Weights of a small GPT-style language model, trained from scratch on English Wikipedia: rotary positions, normalized queries and keys.
MLP neurons of a small language model. Each row is named by its layer, matrix (down: output weights) and neuron, and shows model dimensions 160-223. Each number is 50 + 15 x the weight over its row's rms, rounded and kept within 0 to 99. A neuron's up and down rows have the sign that makes its largest values positive.
After each neuron's rows, "fires before" lists the tokens most often just after its 100 highest values on Wikipedia text that the model never trained on.

L12.down151:64 39 61 21 64 47 22 54 65 54 36 54 50 55 76 67 64 52 51 46 68 59 52 19 18 52 60 40 54 54 48 83 58 29 76 78 61 29 36 57 37 42 23 67 48 31 55 77 47 25 59 31 31 52 38 65 36 62 29 38 56 65 41 56
fires before: " ", ":"

L7.down480:18 55 38 37 68 20 39 64 46 42 41 50 49 43 70 34 51 65 30 44 67 46 52 53 67 18 27 40 72 53 55 44 35 53 58 29 70 45 48 52 91 66 50 32 59 44 56 46 47 38 85 34 47 60 44 65 40 71 52 59 55 47 58 93
fires before: " ", " |", "|", "===", " L"

L7.down440:52 53 43 69 62 48 58 38 61 38 56 71 81 64 69 37 55 63 22 61 36 58 66 40 52 46 62 31 46 36 53 37 38 54 75 55 57 50 77 69 74 51 38 58 56 45 47 20 71 51 26 67 44 42 25 68 68 64 61 71 31 32 51 77
fires before: "|"

L7.down339:36 75 54 52 90 57 35 45 50 52 35 18 53 51 28 73 64 86 58 59 38 34 49 52 57 59 64 45 52 49 35 73 59 48 41 29 65 55 55 41 58 58 43 57 62 51 52 49 51 53 25 65 44 44 27 58 51 66 48 65 10 53 42 70
fires before: "2", "3", "1", "0", "5", "4"

L5.down299:42 61 50 38 75 51 43 32 54 49 57 60 37 08 45 44 61 40 55 62 29 22 63 51 42 56 54 83 55 29 06 75 34 41 17 59 40 71 49 59 47 42 39 31 32 17 60 21 65 61 57 59 51 66 39 51 36 42 46 55 50 73 08 43
fires before: " "

L8.down159:40 51 55 46 51 46 33 37 18 35 35 33 64 44 56 58 56 76 79 74 76 46 38 34 54 64 51 55 48 44 34 74 43 55 42 39 65 49 74 48 54 37 83 69 66 72 47 58 55 51 36 48 56 57 48 74 47 57 47 26 41 47 46 61
fires before: "0", "1", "2", "3", " Division"

L12.down220:31 75 39 16 24 50 61 31 39 27 58 29 66 39 38 60 59 65 43 32 57 41 47 54 19 53 57 29 80 57 29 67 63 48 64 35 32 38 45 62 34 38 73 54 45 80 49 48 54 52 52 09 58 60 32 51 56 42 46 36 62 58 54 74
fires before: "2", "1", "3", "5", "7", "ble"

L5.down259:74 78 57 19 48 53 54 30 49 54 77 74 58 44 42 26 37 71 65 34 51 37 54 53 55 57 15 50 25 40 56 30 66 70 34 54 54 40 54 44 61 21 25 24 40 40 07 50 36 60 90 57 51 56 40 57 26 41 49 59 53 76 56 60
fires before: "1", "5", "2", "4", "3", "6"

L7.down641:44 40 53 46 73 61 54 67 48 47 71 33 44 67 59 54 51 46 33 32 53 57 45 33 71 47 40 37 61 66 50 55 56 22 57 36 71 34 54 26 52 33 03 78 17 08 43 57 67 50 44 37 10 49 41 45 49 27 61 35 78 36 48 64
fires before: " ", " M", " Q"

L13.down697:31 59 81 58 79 50 79 69 43 53 46 33 23 47 60 19 42 54 46 60 80 61 47 67 48 67 71 64 43 49 31 56 42 44 52 52 29 37 52 34 75 66 69 53 39 44 99 37 39 55 45 56 48 39 47 26 33 39 51 66 41 29 31 62
fires before: " |", ".", ";", " in", ":"

L13.down463:41 46 76 68 29 90 70 27 43 60 75 36 52 46 41 32 40 78 63 67 44 41 28 58 83 32 20 50 40 43 32 55 35 50 41 49 48 81 38 25 26 49 37 43 60 45 61 54 51 50 59 45 53 56 27 41 58 67 64 26 56 45 51 21
fires before: ",", " the", " he"

L2.down528:83 81 48 55 27 42 35 38 68 48 72 56 44 71 77 64 54 66 51 49 68 36 60 44 41 30 55 52 62 51 17 66 74 33 52 52 31 62 48 47 44 54 35 43 42 77 46 63 47 65 75 43 65 42 49 55 62 42 81 77 30 53 60 59
fires before: "9", "8", "6", "4", "7", "3"

L7.down91:56 62 52 12 60 46 47 48 39 52 79 55 54 50 65 45 64 42 51 32 57 85 55 32 33 48 22 57 71 26 49 35 51 26 25 50 53 65 77 44 68 50 44 47 48 55 63 44 34 51 66 25 68 61 46 60 51 68 60 63 46 44 57 54
fires before: ":", " |", "|", " d", " "

L13.down298:54 73 44 47 55 53 76 62 56 35 53 54 38 33 70 49 34 71 69 58 26 33 28 65 46 44 53 62 21 24 43 80 53 58 52 64 40 12 77 61 45 23 14 39 33 13 38 40 46 21 60 32 55 50 40 59 68 29 47 64 45 48 32 45
fires before: "0", "1", "3", "|", "8", "7"

L15.down194:59 32 50 48 87 45 58 60 64 64 45 15 46 45 45 50 60 44 41 50 48 70 49 36 43 53 52 77 36 47 37 45 45 28 28 65 48 44 71 46 46 75 44 43 66 48 41 50 46 97 22 49 41 67 52 51 50 66 47 59 37 23 39 63
fires before: " the", " its", " his"

L8.down420:35 53 16 36 56 35 32 20 37 53 35 49 62 46 63 53 49 67 39 42 63 79 40 56 43 49 41 73 39 60 63 71 75 57 42 71 40 41 61 56 31 23 46 39 70 38 33 56 42 42 73 60 24 29 69 29 49 44 67 31 56 34 73 37
fires before: "–", "0", "5", "7", "4", "1"

L7.down477:19 76 35 48 50 54 28 24 52 44 45 49 41 56 51 36 32 31 55 70 34 51 41 34 66 30 06 27 50 32 54 69 50 77 52 34 63 61 37 36 28 36 60 63 69 70 47 45 63 84 66 37 53 42 42 62 62 32 56 46 46 55 67 44
fires before: " the", " his", " a"

L8.down9:58 59 24 16 62 76 30 37 56 23 44 43 58 31 57 25 62 41 42 80 58 57 45 38 42 34 33 61 21 74 45 65 63 61 54 21 56 27 58 39 45 23 49 27 55 52 25 71 51 34 60 60 60 63 63 54 57 50 58 40 32 70 47 51
fires before: "8", "6", "7", "4", "5", "9"

L12.down351:67 44 34 35 50 78 41 70 64 57 51 50 43 59 62 64 47 64 27 68 63 65 48 55 44 25 45 48 04 39 51 66 60 21 41 38 15 31 44 47 68 47 49 58 57 60 67 45 58 52 38 31 29 56 48 49 15 63 55 74 40 62 42 59
fires before: "6", "5", "7"

L14.down213:68 31 78 37 57 58 56 31 73 39 63 50 65 46 35 52 50 63 57 70 41 47 48 57 53 36 19 36 47 63 42 46 50 23 33 22 34 55 42 33 60 42 60 55 67 64 35 69 47 72 82 45 73 57 51 73 51 33 38 39 64 74 49 52
fires before: "1", "2", "3", "9", "6", "0"

L10.down628:50 49 61 50 29 78 52 47 43 32 39 30 66 55 70 45 63 74 42 45 28 56 60 45 30 46 71 54 61 62 65 59 56 59 49 39 45 33 39 74 64 52 59 48 38 37 39 32 54 25 68 65 40 78 38 52 48 69 45 53 45 28 35 53
fires before: "|"

L5.down494:49 48 71 46 62 61 39 45 46 54 37 58 24 51 16 31 58 38 58 36 29 44 48 72 76 71 33 99 64 25 71 62 54 73 45 38 60 34 43 42 20 76 24 42 66 34 45 42 57 30 72 53 39 40 35 28 49 58 37 20 52 75 55 28
fires before: " the", " a", " an", " his", " "

L9.down220:28 42 55 58 53 19 78 63 50 58 48 36 40 35 33 37 61 46 33 49 51 41 39 58 78 54 38 53 40 68 75 63 12 35 40 72 43 31 36 73 46 52 23 54 39 41 56 34 41 46 39 80 53 41 59 57 77 57 54 39 65 59 41 44
fires before: "-"

L5.down676:56 29 47 36 49 29 66 61 47 66 70 39 56 46 45 42 39 71 64 41 78 54 34 37 81 52 76 49 58 53 62 46 56 57 40 66 64 18 58 32 55 57 50 44 67 74 61 27 35 85 61 77 32 53 39 30 47 40 74 85 61 70 25 40
fires before: " (", " ", "0", " |"

L8.down298:56 50 35 29 35 49 35 53 49 20 40 62 50 49 41 32 68 28 39 31 60 55 69 89 57 65 63 43 43 52 18 82 79 22 37 56 26 36 47 33 31 40 69 51 63 56 69 67 64 47 43 41 48 57 59 37 37 51 63 56 62 73 57 51
fires before: "9", "5", "4", "2", "6", "7"

L8.down328:49 39 41 45 58 64 47 58 70 58 43 67 49 53 71 52 53 71 59 22 75 72 34 47 47 53 49 43 50 40 53 64 74 43 52 58 43 39 41 72 29 51 36 72 30 30 43 64 46 42 52 57 58 26 59 30 51 26 26 87 54 34 37 58
fires before: " ", " X", " Final"

L8.down372:67 42 37 59 26 54 50 41 81 63 31 57 43 49 57 55 57 43 52 32 43 71 30 33 49 57 36 83 40 62 30 46 59 53 41 47 55 45 43 51 31 45 47 01 84 64 25 56 71 74 53 58 65 52 42 61 15 63 40 42 42 75 43 74
fires before: " a", " an", " the"

L2.down343:59 62 59 38 66 36 66 69 66 74 23 17 40 54 52 49 54 48 58 53 78 56 38 41 48 52 54 96 74 33 57 63 21 78 40 41 51 45 55 50 32 59 63 37 55 54 60 43 31 61 57 67 36 52 55 47 44 87 61 69 44 65 56 55
fires before: " |", " (", ":", "ing", " –"

L12.down337:70 34 57 73 48 56 33 54 72 45 76 45 56 59 33 88 43 51 34 56 27 38 52 40 48 51 45 45 49 31 43 39 49 49 43 68 32 52 50 38 23 35 54 62 63 40 40 60 64 60 54 35 42 42 55 52 68 65 58 58 27 50 50 64
fires before: ",", "7", "9", "8"

L13.down507:30 41 63 29 53 32 28 49 55 52 51 12 53 58 30 66 50 62 79 61 49 36 57 39 41 71 58 39 39 36 47 87 52 45 55 32 59 57 48 30 49 43 45 71 56 35 34 30 57 32 46 23 17 24 59 45 34 61 58 13 31 56 44 46
fires before: "3", "4", "2", "5"

L7.down214:68 58 58 36 45 57 48 55 37 61 13 30 73 46 38 55 74 60 30 55 46 44 76 67 47 68 57 56 41 47 30 41 71 54 61 59 59 33 52 56 56 82 40 56 53 34 59 43 45 42 49 47 49 46 33 49 60 54 68 52 58 46 58 67
fires before: "4", "5", "6", "2", "3", "1"

L14.down419:38 41 78 15 60 32 53 34 72 56 48 64 34 38 22 42 52 34 47 25 65 55 70 63 59 54 55 79 62 45 40 45 38 51 45 52 48 47 57 53 59 46 61 59 66 46 59 53 88 52 52 77 41 59 56 52 49 51 29 42 90 66 31 36
fires before: " "

L7.down696:37 62 57 58 90 72 60 64 39 22 41 41 48 52 46 31 58 69 43 71 52 55 45 78 56 53 56 49 55 49 63 39 71 46 49 58 58 43 50 43 69 43 22 43 35 52 84 65 27 44 35 58 54 55 33 64 48 61 38 27 58 60 42 44
fires before: "-", "1", "2"

L5.down305:46 12 47 52 48 54 50 71 32 41 80 50 47 64 32 38 39 63 61 86 65 57 17 59 74 58 28 56 25 75 53 35 44 45 42 51 80 32 49 45 67 69 37 45 50 56 56 38 13 36 37 53 55 26 56 67 39 54 45 30 41 32 47 73
fires before: "-"

L9.down68:30 30 44 34 33 65 58 43 39 53 54 49 28 62 35 42 59 53 42 60 58 62 21 82 57 36 48 46 33 60 46 76 58 99 44 46 62 37 57 56 34 58 43 54 53 34 68 67 35 47 41 37 31 49 38 47 50 49 44 69 42 55 21 44
fires before: "-", "se"

L11.down328:52 56 66 24 70 48 11 39 69 37 38 45 57 51 73 53 75 40 58 69 58 32 77 58 35 34 52 30 50 56 59 52 51 35 54 41 30 51 45 46 59 52 38 57 70 69 48 48 62 56 56 52 46 74 41 76 22 79 67 34 23 78 52 88
fires before: "5", " century", "7", "0", "9"

L15.down448:43 56 61 36 40 84 21 31 50 88 68 40 55 60 47 38 52 52 50 47 46 71 61 28 32 29 48 34 36 53 36 35 59 17 41 81 34 19 58 63 82 59 63 60 57 54 56 50 36 43 43 67 56 59 71 49 27 66 48 77 56 72 63 53
fires before: "6", "5"

L9.down169:30 57 14 32 43 48 47 41 45 63 56 35 54 51 63 38 71 40 58 30 51 62 64 64 34 40 65 33 41 64 28 48 08 16 41 55 55 45 52 54 77 49 56 59 60 80 55 27 50 35 52 42 89 44 67 81 62 90 66 67 73 60 54 57
fires before: " States", " ", " |", " Kingdom", " N"